config.toml
num_hidden_layers = 11
attn_scale = 0.125
bias = "none"
init_std_o = 0.00537
max_grad_norm = 1.0
MLP neurons of a small language model. Each row is named by its layer, matrix (gate and up: input weights) and neuron, and shows model dimensions 16-111. Each number is 128 + 32 x the weight over its row's rms, rounded and kept within 0 to 255. A neuron's up and down rows have the sign that makes its largest values positive.
A block is one neuron, or neurons of one layer that tend to fire together. After each block is what it responds to, as a language model described it from the Wikipedia text at the highest values.

L3.gate783 [158 165 157  88  57  69  76  78 140 107  61 157 138 135 128 129 137  82 167  98  52 148 161 149  82 135 121 119 121 128 111  89 129 122 152  88 125 175 214  72 155 138  71 111 124 108 154 127 154 118  99 171  92 183 110 160  82  96 122 129 110  99 143 143  63 174 116 138 146 199 154 106 129 156 120 149 192  90 102 146  94 147 150 175 132 133  61 146  72  78 154 119 163  96 112  82]
L3.up783 [ 84  62  49 173 104 132  67 137 167 131 183 122 173 166 172  80 146 173 118 119  82 151  82 143  98 202 116 129 147 129 115  63  56  91 130 132 138 115 136  96 104  87 111 147 127 120 146 159 143 113 142 152 109 142 143 133 127 127 110 165 114 102 121 111 149 101  90 118 135 169  74 114 133 137 134  85 127 104 131 121  77 146  77 101  67 126 134 172 118 118  92  64 158 117 139  78]
Institution-introducing prepositions

L5.gate20 [ 56 133 166  90 122 192 122 147 132 141 142  83 155 162 140 140  67 141 108 120 123  88 110 134 117 142 112 104 120 139 143 147 142 143 100 114  91 136  53 134  96  54 124 148 135 164 131 105 150 134 114 143 105 165 108 157 100 102 135 106 188  90  60 140 121 135 119 131 104 157 127 111 122 160 138 131 154  79 150 148 114 164 125 112 163 137 143 155 151 124 142  77 191  92 113 114]
L5.up20 [153 136  80 102 131  97 137  43  97 173  49 131 115 146 129 117 166 121 224 148  82 134 102 152 124 163 108 130  77 100 140 100 130 118 162 147 159 116 134 117 106 141 197 135 158 170 122 141  72 110 118 132 116 139 102  49 155 113 110 137 157 170 146  68 136 165  96 105 117 122 129 139 155 171  66 133 127  64  97 115 163 115 200 148 174 129 155 103  93 138 155 146 143 145 121 173]
L5.gate187 [123 124 102  85 142  88 130 116 177 126 143 122  93 150 143  88  84 101 130 124  98 216 116 146 136 107  83 127 153 158 183 153 143 169 189 103  67 102 114 115 205  95 169 240 148 143 146 132 165  93 182 137 115 133  82 108 196 128  81 110  89  88 111 199 163  99 140 142 121 142 135 172 159 109 167 142 151 140 101  97 126 134 122 185  53  66 134 107  92  52 106 122 113 103 154 139]
L5.up187 [134 164 157 108 153 115 154 165 136  50 144 165  82 119 138 118 156 112 145 110 147 126  98 220 139 139  70 202 115  88 155 172 131 173 152 119 115 118  66 127  75 141 105 191 118 178 140 137 115 115 150 132 133 182  84 115 168  86  93  84 163  81 150 108 209 113  80 160 172  85 123 123 140 116 124 132  66 156 103 112 145 141 118 127  99 149 156 183 139  87 124 151 146 115  78 148]
L5.gate389 [132 127 119 132 135 110 127  89 122 150 116 113  79 102 156  79 164 159 151 144 133 115 114  99 157 175  77 125 114 145  99 166 141 126 183 119 141 122  93 108 141 139 103 166 165 135 158  74 104 113 116 135  98 113 118 129 151 107 122 128  63 133  70 152 140 144  93 135 121 116  99 108 150 166 111 145 168 170 135 127 153  97 166 122  77 110 153  85  89 119  77 138 147 203 140  95]
L5.up389 [143 185 138 126 105 127 173 141  96 143 118 129 113 132  82 192  97 118 113 120 113 120 101 137 137 165 111 126 149 145 145 110 175 155  88 108  98 141 165  94  46 151 171 146 105 171 105 108 162 194 175 209 108 148 106 185 117 117 159 160 143 117 168 147 105 113 168  95 123  96 126 156 137 178 146 172 104 103 120 128 174 119 162 101 159 150  57 178  92  96 141 173  74 123 119 106]
L5.gate589 [141 115  58 106 137 100 138 127 165 157 113  67  91 139 197 108 142  98 130  86  65 173 134 114 136 140  89  76 129 145 141  78 138  95 149 102 124 141 149 129 182 158 140 131 142 106  90 112 110 151 170 172 122 136 121 166 106  82 174 103 142 129 160 145 139  67 135 161 113 159 121 105 145 146 115 158  90  97 117 124 148 130 185 146  77  85 134 158  87  84 125 153 135 108 100  85]
L5.up589 [ 95  86  76 106 132 152 131 148 138 144 179 151  95 119 145 122 123  26 125  74 145 169 172 133 129 125 101  57  96 142 122 115 171 114 101 143 127 180 140 131 174 136 112 122 132 150 113 141 167 120 119 122 128  96  64  91 112 118 114  94 119 142 168 105 120 157 131 152 178 126 113 112 136 108 142 140 146 129 136 192  95 169 146 111 128 135 132 171 106 142 150  58  84  69 142 139]
L5.gate946 [144 161 141 110 121  81 122 123 102 133 108 164 176 175 122 192  98 166 176 171  96 168 138 121  59 129 119 103 113 129 162 135 113 119 139 115  40 125 117 131 177  75 141 135 190 169 135 140 102  87  89 110 177  95  77 160 191  98 136 163 136 140 150 123 138  98 150 133 156 128 150  96 133 122 122 145 191 111 163  91 133 144 165 130 106 183  80 178  64  94 190 146  96 116 139 181]
L5.up946 [149  98  96 128 142 130 161 111 125 148 138 133 114 139  90 133  92 150 164 103  82 141 103 160  71 149 136  68 161 116 122 135 146  87  95 145  85  59 151 167 156 146 164  91 131 139 102  67 117  99 113 129  93  99  70 183 149 151 119  73 165 108 182 144 122 114 121  89 130 136  88 112 142 184  96 135 187 117 127 129 174 143 171 133  90 143 100 206  98 112 186 156  93 139 112 166]
L5.gate1075 [112 109 141 113 170  52 119  68  99 158 131 101 198 156 109 181 126 101 159  75 110 111 173 136 181 134 144 100 125 117 128  93 101 125 165 117 135 119  80 108 123  84  95  71 132 168  80 114 169 111 180 143 134 105  91 171 145  72 182  99 116 126 140 158 134 121 192 139 139 154  91 103 128 182 147 139 176 127 104 180 166 104  77  97 115 123 168 165 110 100 125  66 138  99  30 106]
L5.up1075 [159 147 133 160 128 154 122 161  83 143 124 149  68 109 136 147  71 211 194  96 127 127 110 151 135 160 120 100  93 121  96 117 133  99 146 134  99 153 113 135 147 122 157 106 185 167 130 165 118  37 144 120 139 133 124 116 179 106 146 116 137 134 134  81  84 102 137 131 192 122 102 105 103 153  87  58 132 139 114 100  59 119 156  97  98 148 124 116 146 169  85 139  94 102  88 147]
L5.gate1153 [128 133  93 141  94 147  64  66 124 135  77 164 133  90 105 120  84  71 149  59 117 148 102 155 127 109  84  97 116 174 195 101  65 109 139 102 131  98 164 182 193  53 164 182 140 114 163  68 114 152  91 161 113  91 113 127 163 105 100 115 112 165 141 146  97 122  79 113 146 122 161  78 109 136 135 178 155 139 186 121 120  98 167 138  84 138 114 114 135  46  97 113 123 159 114  74]
L5.up1153 [159 150 158 108  98  52 153  99  76 120  98 111  76 176 158  90 126  74 166 132 131 126 168 113  74 100 124  71 121 122 128 181 124  82 114 148 108 135  93 111 153  95 136 106 156 142 105 121 157 178 170  79 180 120  88  89 173  97 113 144 115  42 150  56  80 160 139 138  62 128  68 109 152 164 159 171 144  77  84  97 103 131 129  86  91  96  73 112  70 118 197 143 111 138 156 176]
L5.gate1181 [ 75 161 144 167 146 113  92 134 165 160 143 127 106 148 125 117 143 149  75 141 146 103 109 170 122  74 134  98  84 148 140 134 196 108 133 125 168 124 159  71 137 108  32 119 114 192 147 119 135  61  57 152 142 128 151 118 154  64 199 126 114 146 114 120 111  54 172 146 102 140 145 156 120 111 125 120 160 160 139 133  99 145 135 220 125 111 160 104  54 101 107  98 147 165 178  90]
L5.up1181 [104 125  98 108  93 178 103 142  91 127  76  85 106 110 119  98  86 181 220  72 157 119 117  71 103  74 112 171 141 128 127 143  77 205 139 123 167 105 132 138 139 119 169 124 127  83 136  75 105 192 109 142 110 116  93  73 149 121 126 168 140 127  60 125 141 117 124 166  82 139  88  99 133 135 102 164 100 141 132 178 117 127 106  87 136 130 166 144 131 137 125 138 133 120 174 110]
Place and destination lead-ins

L5.gate405 [115 110 138 144  77 136  76 133 147 136 120 162  96  95  88 164 107 177 103 104 139 125 127  70  62 179 118 117 130 127 188 121 163 119 163 129  86 173 172 131 110  71  87 141 193 189 163  94 135 133 113  99 145  95 122  72 144 121 100 110  84 104 125  92 147  86 198 127 156 110 145  57 176 136 186 138 124 148 158 186  87 107 137 164 175 144 165 131 137 113  98 135 179 183 155 167]
L5.up405 [137 168 115 156 117 120 162 101 210 101  95 120 134 161 135 116 115 132 166  82 134 121 140  65  78  97 108 135 121  83 135 168 126 145 148 120 156 163 174  79 104 131 103  87 166 150 191 100 141 128 116 127  74  98 146  97  68 144  52 129  72 137 122 118 130 115 148  76 175  94 127  78 116 123 144 141 137 107 184 141 182 122 205 152 143 116 161 124 103 118 140 132 161 161 139 102]
L5.gate473 [105 173  93 118  97 141 116 161 137 123 107 137  94  81 123  80 121  62 187 138 135 187 114 138 115 123 135 123 115 125 145 127 103 109 191 114 125 150 140 146 162 163 115 159 103 105 140 141 114 105 144 133 106 101  86 169 176 153 136 157 101 120 103 164  73 134 111  98 200 123 164 106  92 148 156 156 151  56 117 139 159 112 205 138 150 116  96 128  88  94 153  95 151 130 169 161]
L5.up473 [118 146 137 105 172 208  98  69 123 104 135 166 122  92 203 170 118  87 118  96 130  70 136 126 130 159 135 209 175 119 151 114  95 136  65 122 152 134 123 116 178 107 159  95 155 140 152 105 102 171  90  87  85 158 138  83 142 157  99 114  67 122 117 148 138  77  97  82 110 125 115 106 132 118  98 145 131 154  87 152 138 130 227  67 169 152 134 185  98 164 122 169 111 122 164 129]
L5.gate494 [135 159 105  95  92 167 172 142 134 156 174 110 120 120 211  59 119 143  92 177 112 140 166 118  58 107 100 126  95 119 140  71 163  91 162 146 107  93 119 123 107 109 147 131 139  73 174 110 143  66 126 135 111  75  77 132 160 102 118 100 143  98  93 134  94 119 210 151 123 179 153 155 187 119 108  90 144  90  76 183 112 114 141 159 152  65 174 164  86 141 132  97 142  80 178 147]
L5.up494 [121 139 178 140  65 110 139 144 132  97 167 123 115 119 125 131 159  94  92 131 138 162 122 125 100 136 106 122 123 122 129 106 177 149 104 105 102 138 154 126 105  86 133  67 182 142 143 127 128  90  46 140 106  74 116  87 157 146 112  79 139 125 126 128  76 118 124 159 101 151 144 157 110 138 120  95 161 136 142 111 109 124 116 101 133 105  96 142 120 143 140 149 101 119 120 160]
L5.gate691 [172 144 162 163 118  59 167 154 200 146 167 207 142 145 136  97  61  65 128 134  80 126 140 151 161 103 126 163 150  98 201 130 114 128 107  84  72  96 134 129 148  68 142 117 139  80 144 153 117  67 121  91 146 177 119 113 171 114 142  90 118 108 102 159 122 125 158 124  98 195 135  96 114 130 180 143 132 217 149 111  58 203 125 141 149 135 116 138 104 105 162 136  91 163 140 141]
L5.up691 [102 143 151 185  85  87 150 200 160 141 114 158 114 115 140 162 150 123 110 161  83 153 102 118 128 166  73 135 122 121 133 138 132 109 151 127  88 140 114 137 136  50  94  87 114  76 133 149  79 143 137 135 170 102 107 123 146 105  53 100 120  94  95 131 121 142 156 135 136 143 145  82 102 150 128 126 135 125 115 117 114 183 139  95 146  99 165 133 112 135 136 117  72 113 137  98]
L5.gate701 [ 95 189 133 133 120  74 130 187  65 120 131 125 123 107 148 109 120 135  81 157  67 174 105 144 120 124 128 142 144 141 117 123 166  80 153 123 101 123 128 108  92 183 179 134 144 151 103  65 115 118 176 160 150  74 111 185 170  67 171 168 110 156 146 153 155 104 124  88 199 163 106  59 141 206 114 107 130 121 100 131 140 141 138  75 104 109 131 185  55 122 122  94 117 151 131 123]
L5.up701 [117 156 159 124 113 136  81 103 182 105 133 179 116  98 104 100 119 108 130 132  91 191 134 146 118 145 101  73 199  93 143 140 116 128 163 135 134 159 130 148 171 121 129 142 149 121 142 129  73 173  96 156 138 140 147  69 102 102 123  76 116 164 111 148 149 146 133 150 139 118 150 129 124 146 187 157  98 113 133 161 170  89 179 135 146  55 118 117 181  91 107 131 147 136 181 179]
L5.gate849 [ 94 145  90 107  71  74 160 119 101 178 114 148 113  51 124 147 103 135 142 123 106 159 128 156  78 170  86  75 119 147 160 141 141 185 139 131 133 112 122 118 110 103  80 148 183 165 152 170 172  56 140 163 106 153  92 113 159  78 170 113  89 118  73 106 124 158 137 175 170 169  89 141 150 169  96 202 112 132  87 165 158  99  85 148 150 122  90 145 146  99  80 122 120 116  47 129]
L5.up849 [129 148 170 126 160 169 105 157 147 174 136 129  96 143 116 144 160 155 139 181 178 108  71 177 169 111  88 140  91 115 121 124  99 169 108 138 161 108 102 107 117 116 149 114  84 101 171 191 139 117  88 146 188 159 100 140 120 123  83  90 134 133 140 158 141 139 134 103 179 124 138 161 133 102  87 119  91 160 100  81 147 179  86 143 142 115 139  87 131 140 151 121 160 128 108 137]
L5.gate937 [158 127  97 137 148 128 146 153 130 127 112 136 156 115 162 110 111 112  90 143  85 115 131 131 117 136 105 122  60 162 161 105 112 112 124 136 146 137 131 122 113 107 146 152 185 173 122 122 129  67 201 170 151 130 167 143 209 117 173 130 155 104 114  85 105 115 105 184 160 230 100 143 103 152 150  89 114 133  84 156 165  70  84 159 137  95 166  99 127 131 121 125 134  97 162 131]
L5.up937 [109 184 138  45 145 119 127 185 130 184  87 161 134 103 133 110 125 162 130 172 105  61 126 123 118 117 124 152  50 129 120 173 190 156 114 125 127 124 200 135 117 154 101 111  76 148 129 114 132  71 167 208  99 146 121 150 123 125 153 137 215 101 130 130  74 142  45 105 148 116  79 150 143 167 124  69 132 141 122 175 135 157  81 101 119 133 158  81  95 155 115 173  67 155 198 177]
L5.gate1130 [ 77  47 160  77  76 118 123  59 107 145 171 113 129  99 121  78 129 170 217 127 100 151 162  98  79 111 138 123 104 109 156 126 117 139 114 161 135  92 125 118 146  95 119 158 132 170 186  62 124 194 135 109  85 168 113 103 141 193 207 116 115 125  86  87 140 102  69 151  82 118 131 130 126 157 127 140 128 204 178 149 104  81 122 154 130 105 149 109 123 117 130 113 144 156 137 125]
L5.up1130 [163 161 175 144 163 151 119 109  79 100 174  77 128  64 167 163 147 111 173  76 105 138 140 165 115  95 159 123 114 134 171  84 121  85 148 121  82 127 108 148 119 159 150 124 134 145 136  99 131  75 158 153 132 126 127 146  97 150 137 107 147 127 144  81 122 121  86 109  84 133 127  86 142 172 173 152 112 117 149  91 125  97 159 136  99 108 183  77 137 135  69 117 193 149 134  87]
Preposition "at" for locations

L3.gate692 [106  88 118 109 164 128  81 178 103 129 151 133 107 142 175 185 108 100  83 141 136 152 156 178 117 139 108 131  95 115 169  98 148  99 117  71 146 114 116 112 145  83 148  87 145  75 152 131 140 155 103 100 105 150 101 114 134  88 143 149 116 141 126 121 139 147 186  99 150 107 123 121 126 155 175  91 190 124 128 123 121 157 211 128 164  83 114 153 175 133 100 104  98 115 163 208]
L3.up692 [157  69 151 106 146 175 123 178 124 133 163 115  94 165 170  92 120  65 163 201 109 151 128  89 125 102 101 112 110 107 144 118 112 109 128 133 181 109 145 114 141 101 185 114 132 109  62 189 117 164 157 111  80  55 111  95  82 158 157 108 181 161  94 136 189  62 135  94 117 123  95 176 154 140  90 137 117 118 113 143 117  67 155 198 148 138 211 117 110  68 121  86  52 203 154 149]
Before-place-name slot

L7.gate231 [ 67 170 108 113 108 123 120 190 164 102  79 104 124  76 197 158 170 133  90 160 130 117  85 159 153 116  88 121 118 128 149 119  71 103 131  96 143  95 125 129 118 112 122  92 165  90 123  84 113  59 152  98  90 157 132 168 176 105 151 102  99 125 160 134 196 191 150 125  46 120 152 165 186 188 129 179 156  82  68 116  91 156 183  96 160 160 161 119  58 146 158 204 121 104 118 137]
L7.up231 [137 179  81 128 168 125 182 110 158  76 124  40 136 144 159 146 128 104 143 131 126 115  58 163 146 160  74 154 146 157 116 151 153 119 112 118 164 130 141 151 129 137 121 121 133 116  64 124 122 104 116 112  52  72 151 112 180 137 114 105  74 108 189 100 148 124 120 103 148 140 150 124 109 200  88 118 135 133 121 167 135 146  97 129  87 145 140 114 171 140  74 164 104 141 134 134]
L7.gate451 [ 82 137 149  98  99 171 159  55 117 158 153 133 125 106  69 150 176 157 198 120 120 101 142 186 149 142  98 199 162  90 171 140 133 151 154 104 120 157 170  95 108 112  73 128 140 170 126  77  79 112 132 132 127 119 158  84 146  76 148 141 115 134 112  59 139 143 145 123 109  93 142 144 107 139 148 146 161 105 101 165 101 112 120 199 144 102 144 119 125  97 100 101 105  92 185 151]
L7.up451 [178 150  92 118 142  93 109 123 140  87 167 195 102 152  78 161 104  99 193 108 188  93 141 165  64 115 116  79 129 159  66  74 136 118 161 124 100 121 121 106 135 130 128 114 106 148 161 202 110 127 101 184 139  98 118 122 107 139 128 146 158 163  84 115 208 130 150 124 104  91 178 109 139  94  99 158 128 172 176 108 132 142 129 157 173 111 176 112  94 179 167  88 162 111 157 130]
L7.gate562 [103 119 114 132 166 106 105 175 137 168 120  62  99  88 156 185 116 126  96 142 129 138 147 130 137 133  94 151 110 118 183 117  96 123 132 115  81 145 100 130 131 145 173 151  76 146  87 142  83  90  63 128 163 111 124 184 184  55 149 113  98  99 154 177 172 112 106 191  76 163 116 124 135 161 152 132 191 121 135 187  92 144 100 101  95 173 177 108  92 130  81  75 155 111 120 115]
L7.up562 [ 49 189 132 136 129 168 143  85 108 129  94 124 132 183 137  73 126 149 176 118  73  86 155 135 116 129 132 160 173 165 143 124 211 147 145 136  89 133 143 120  67 122  80 127 188 141 201  33 156  88 180 141 125 169 135 161 108 110 151 109  98 157 114 105 109 134  84 134 146  81 147  83 107  96 135  86 149  93 120 105 219 110 146 107  76  88 153 161 188 119 125 148 102 114 131 133]
L7.gate565 [119 136 136 123 128 115 113  83 126 152 139  82 126 138 183 116 123 139 124 152 167 160  93 109 107 122 121 154 133 149 140 143 103  81 134 128 113 126 127 125 125 135 133 131 131 194 119 109 121  65  87 128  81 122  92 153 165 103  77 154 160 234 154 167 144  92 130  89  96 121 162 128 141 140 201 102 169  51 178 133 122 114 133  70 133 163 153 134 156  83 179 126 110 149 145 125]
L7.up565 [117 183  94 131 161 178 105 162 187 146  98 130 100 140 106 129 131 155 154 189  98 104 119 147 132  85  68 185 149  99 139  70 134 169 191 130 151 117 162 134 177 142 117  72 102 175 110 109 119 121 133 196 112 167  92 123 110 124 119 160 153 140  84 149 156 118  96 103 139 101 174 134 144  78 112 139 137 164 117 139 159 146  96 160 144 175 192  96 106 146  77 140 102 155 107  92]
L7.gate804 [ 94 119  79  91 118 123 141  99  47 143 139  97 162 162 160 108 145 154 161 113 114 161 105 191 196 140 113  54 141 161 130 100 174 167 105  85 104  95 138 127 137  81 139 147 115  94 178 118 135  97  69 141 116 148 129 197 167  76 115 181 163  86 110 151 111 161 118 111 136 102 128  93 130 128 102 115 130  91 147 128 110  93 134 119 171 137  84 121 139 137 133  89 190  92 124 104]
L7.up804 [117 113 131 118  79  84 121 133  55 122 160 113 128 149 181 159  45 118 132 194 129 113  71 132 140  84 147 127 147 131 169 127 123 113  67 143  65 119 135 146 130 102 118 152 157 109 137 100 116 120 143  92  92 188 141 142 150 170 130 131  88 210  41 116 150 141 118 105 114 137 139 207  79 116 122 159 119  56 133 127 108 108 106 104 186 157 152 133 103  51  86 147 117 110 160  92]
L7.gate821 [ 77  83 140  98 101 102 127 111 153 130 120 155 126 163 205  25  97 137 146 138 100 149  91 161 147 122  94 136 140 133 136 147 114  86 147 124  76 119  89 159 145 112 181  88  92 132 112 132 174 109  98 139 172 133  85 107 163 123  52 107 112 122 157 131 155 170 161 128 126 162 164 108 104 111  91 129 137 137 149 127 124 138 151 134 179 165  99 127  27  96 176 122 112 121 119  85]
L7.up821 [117 112 124 135 110  98 224 138 179 171 105 115 121 124  96 140 122 129 111 151  95  92 121  98 121 140  97 146 139  94  92  74 114 126 134 133 145 109 116  91 162  94 161 132  73 131 161  98 129 144 190  69 116 183 150 109 120  91 122 115  63  81 171  66 104 152 225 118 139 154 108 116  84 143 154  89 160 111 115 107 127  97  88 101 140 129 176  98 100 115 125  88  78 111 163 147]
L7.gate1092 [109  98 112 136 121 102 108 160 194 152 102 144 167 105 134 153 116 168  84 157 187 103 134 125 148 124 109 151 135 156 142 104 143 136 218 128 131 129 136 100 154 119 114  98 104 155 184  90 169 117  94 118 155 161 144  99 151  60  80 102 113 146 120 140 165 189 150 174  99 176 107  69 120 134 155  98 173 173 161 162 126 175 137 105 126  76 147 100 122 106 191 100 128 142 101 132]
L7.up1092 [135 127 114 142 162 185 153 106 138 124  83 236 114  99 143 165 103 181  53 119 154  71 134 129 128 199 119 129 157 112  98 118 163 173 146 120 158 159 159 110 192 144 151 100 112  94 173 129 101 126 120  96 134 142 175 142 144 114 124 103 138 119 202 118 111 117 144  90 144 178 153 100 113  80 121  80 137 115  87 163 145 144 117 122 165 133 112 130  85  69 197 116 127 138 137 162]
L7.gate1191 [170 114  79  87 109 154 173  96  98 197 157 143 178 125  66 162 121 157 101  66 131 136 124 190 128 151 121 102 120 151 118 122  99  91 150  75 103 123 122 141  77 126 160 155 109  85 157 145 168  96  81 148 118 165 125  75 144  89 127 173 159 146 148 130 129 102 111 122 142 157 148 152 161 146 176 111  77 139 106 142 138 154 114 154 108 113 135 172 130  90 157 122  70  76  62 173]
L7.up1191 [111  84 162 126 171 184 152 195 192 158 121 179 118 147 157 128 138 158 142 138 123 133 135 175 153 138 126 137 103  76 128 139 155  83 115 131 121 118 131 150 188 159  98 157  96 123 113 107 119 102  49  97 116 145 123 143 127  51  97 150 123 137 140 128 158  73 163 106 177 148  97  93 134 111 122 187 107 150 150 114 127 125 150 108 127  98 125  87 112  74  89 109  81  69 118 170]
Place-name starts and locative words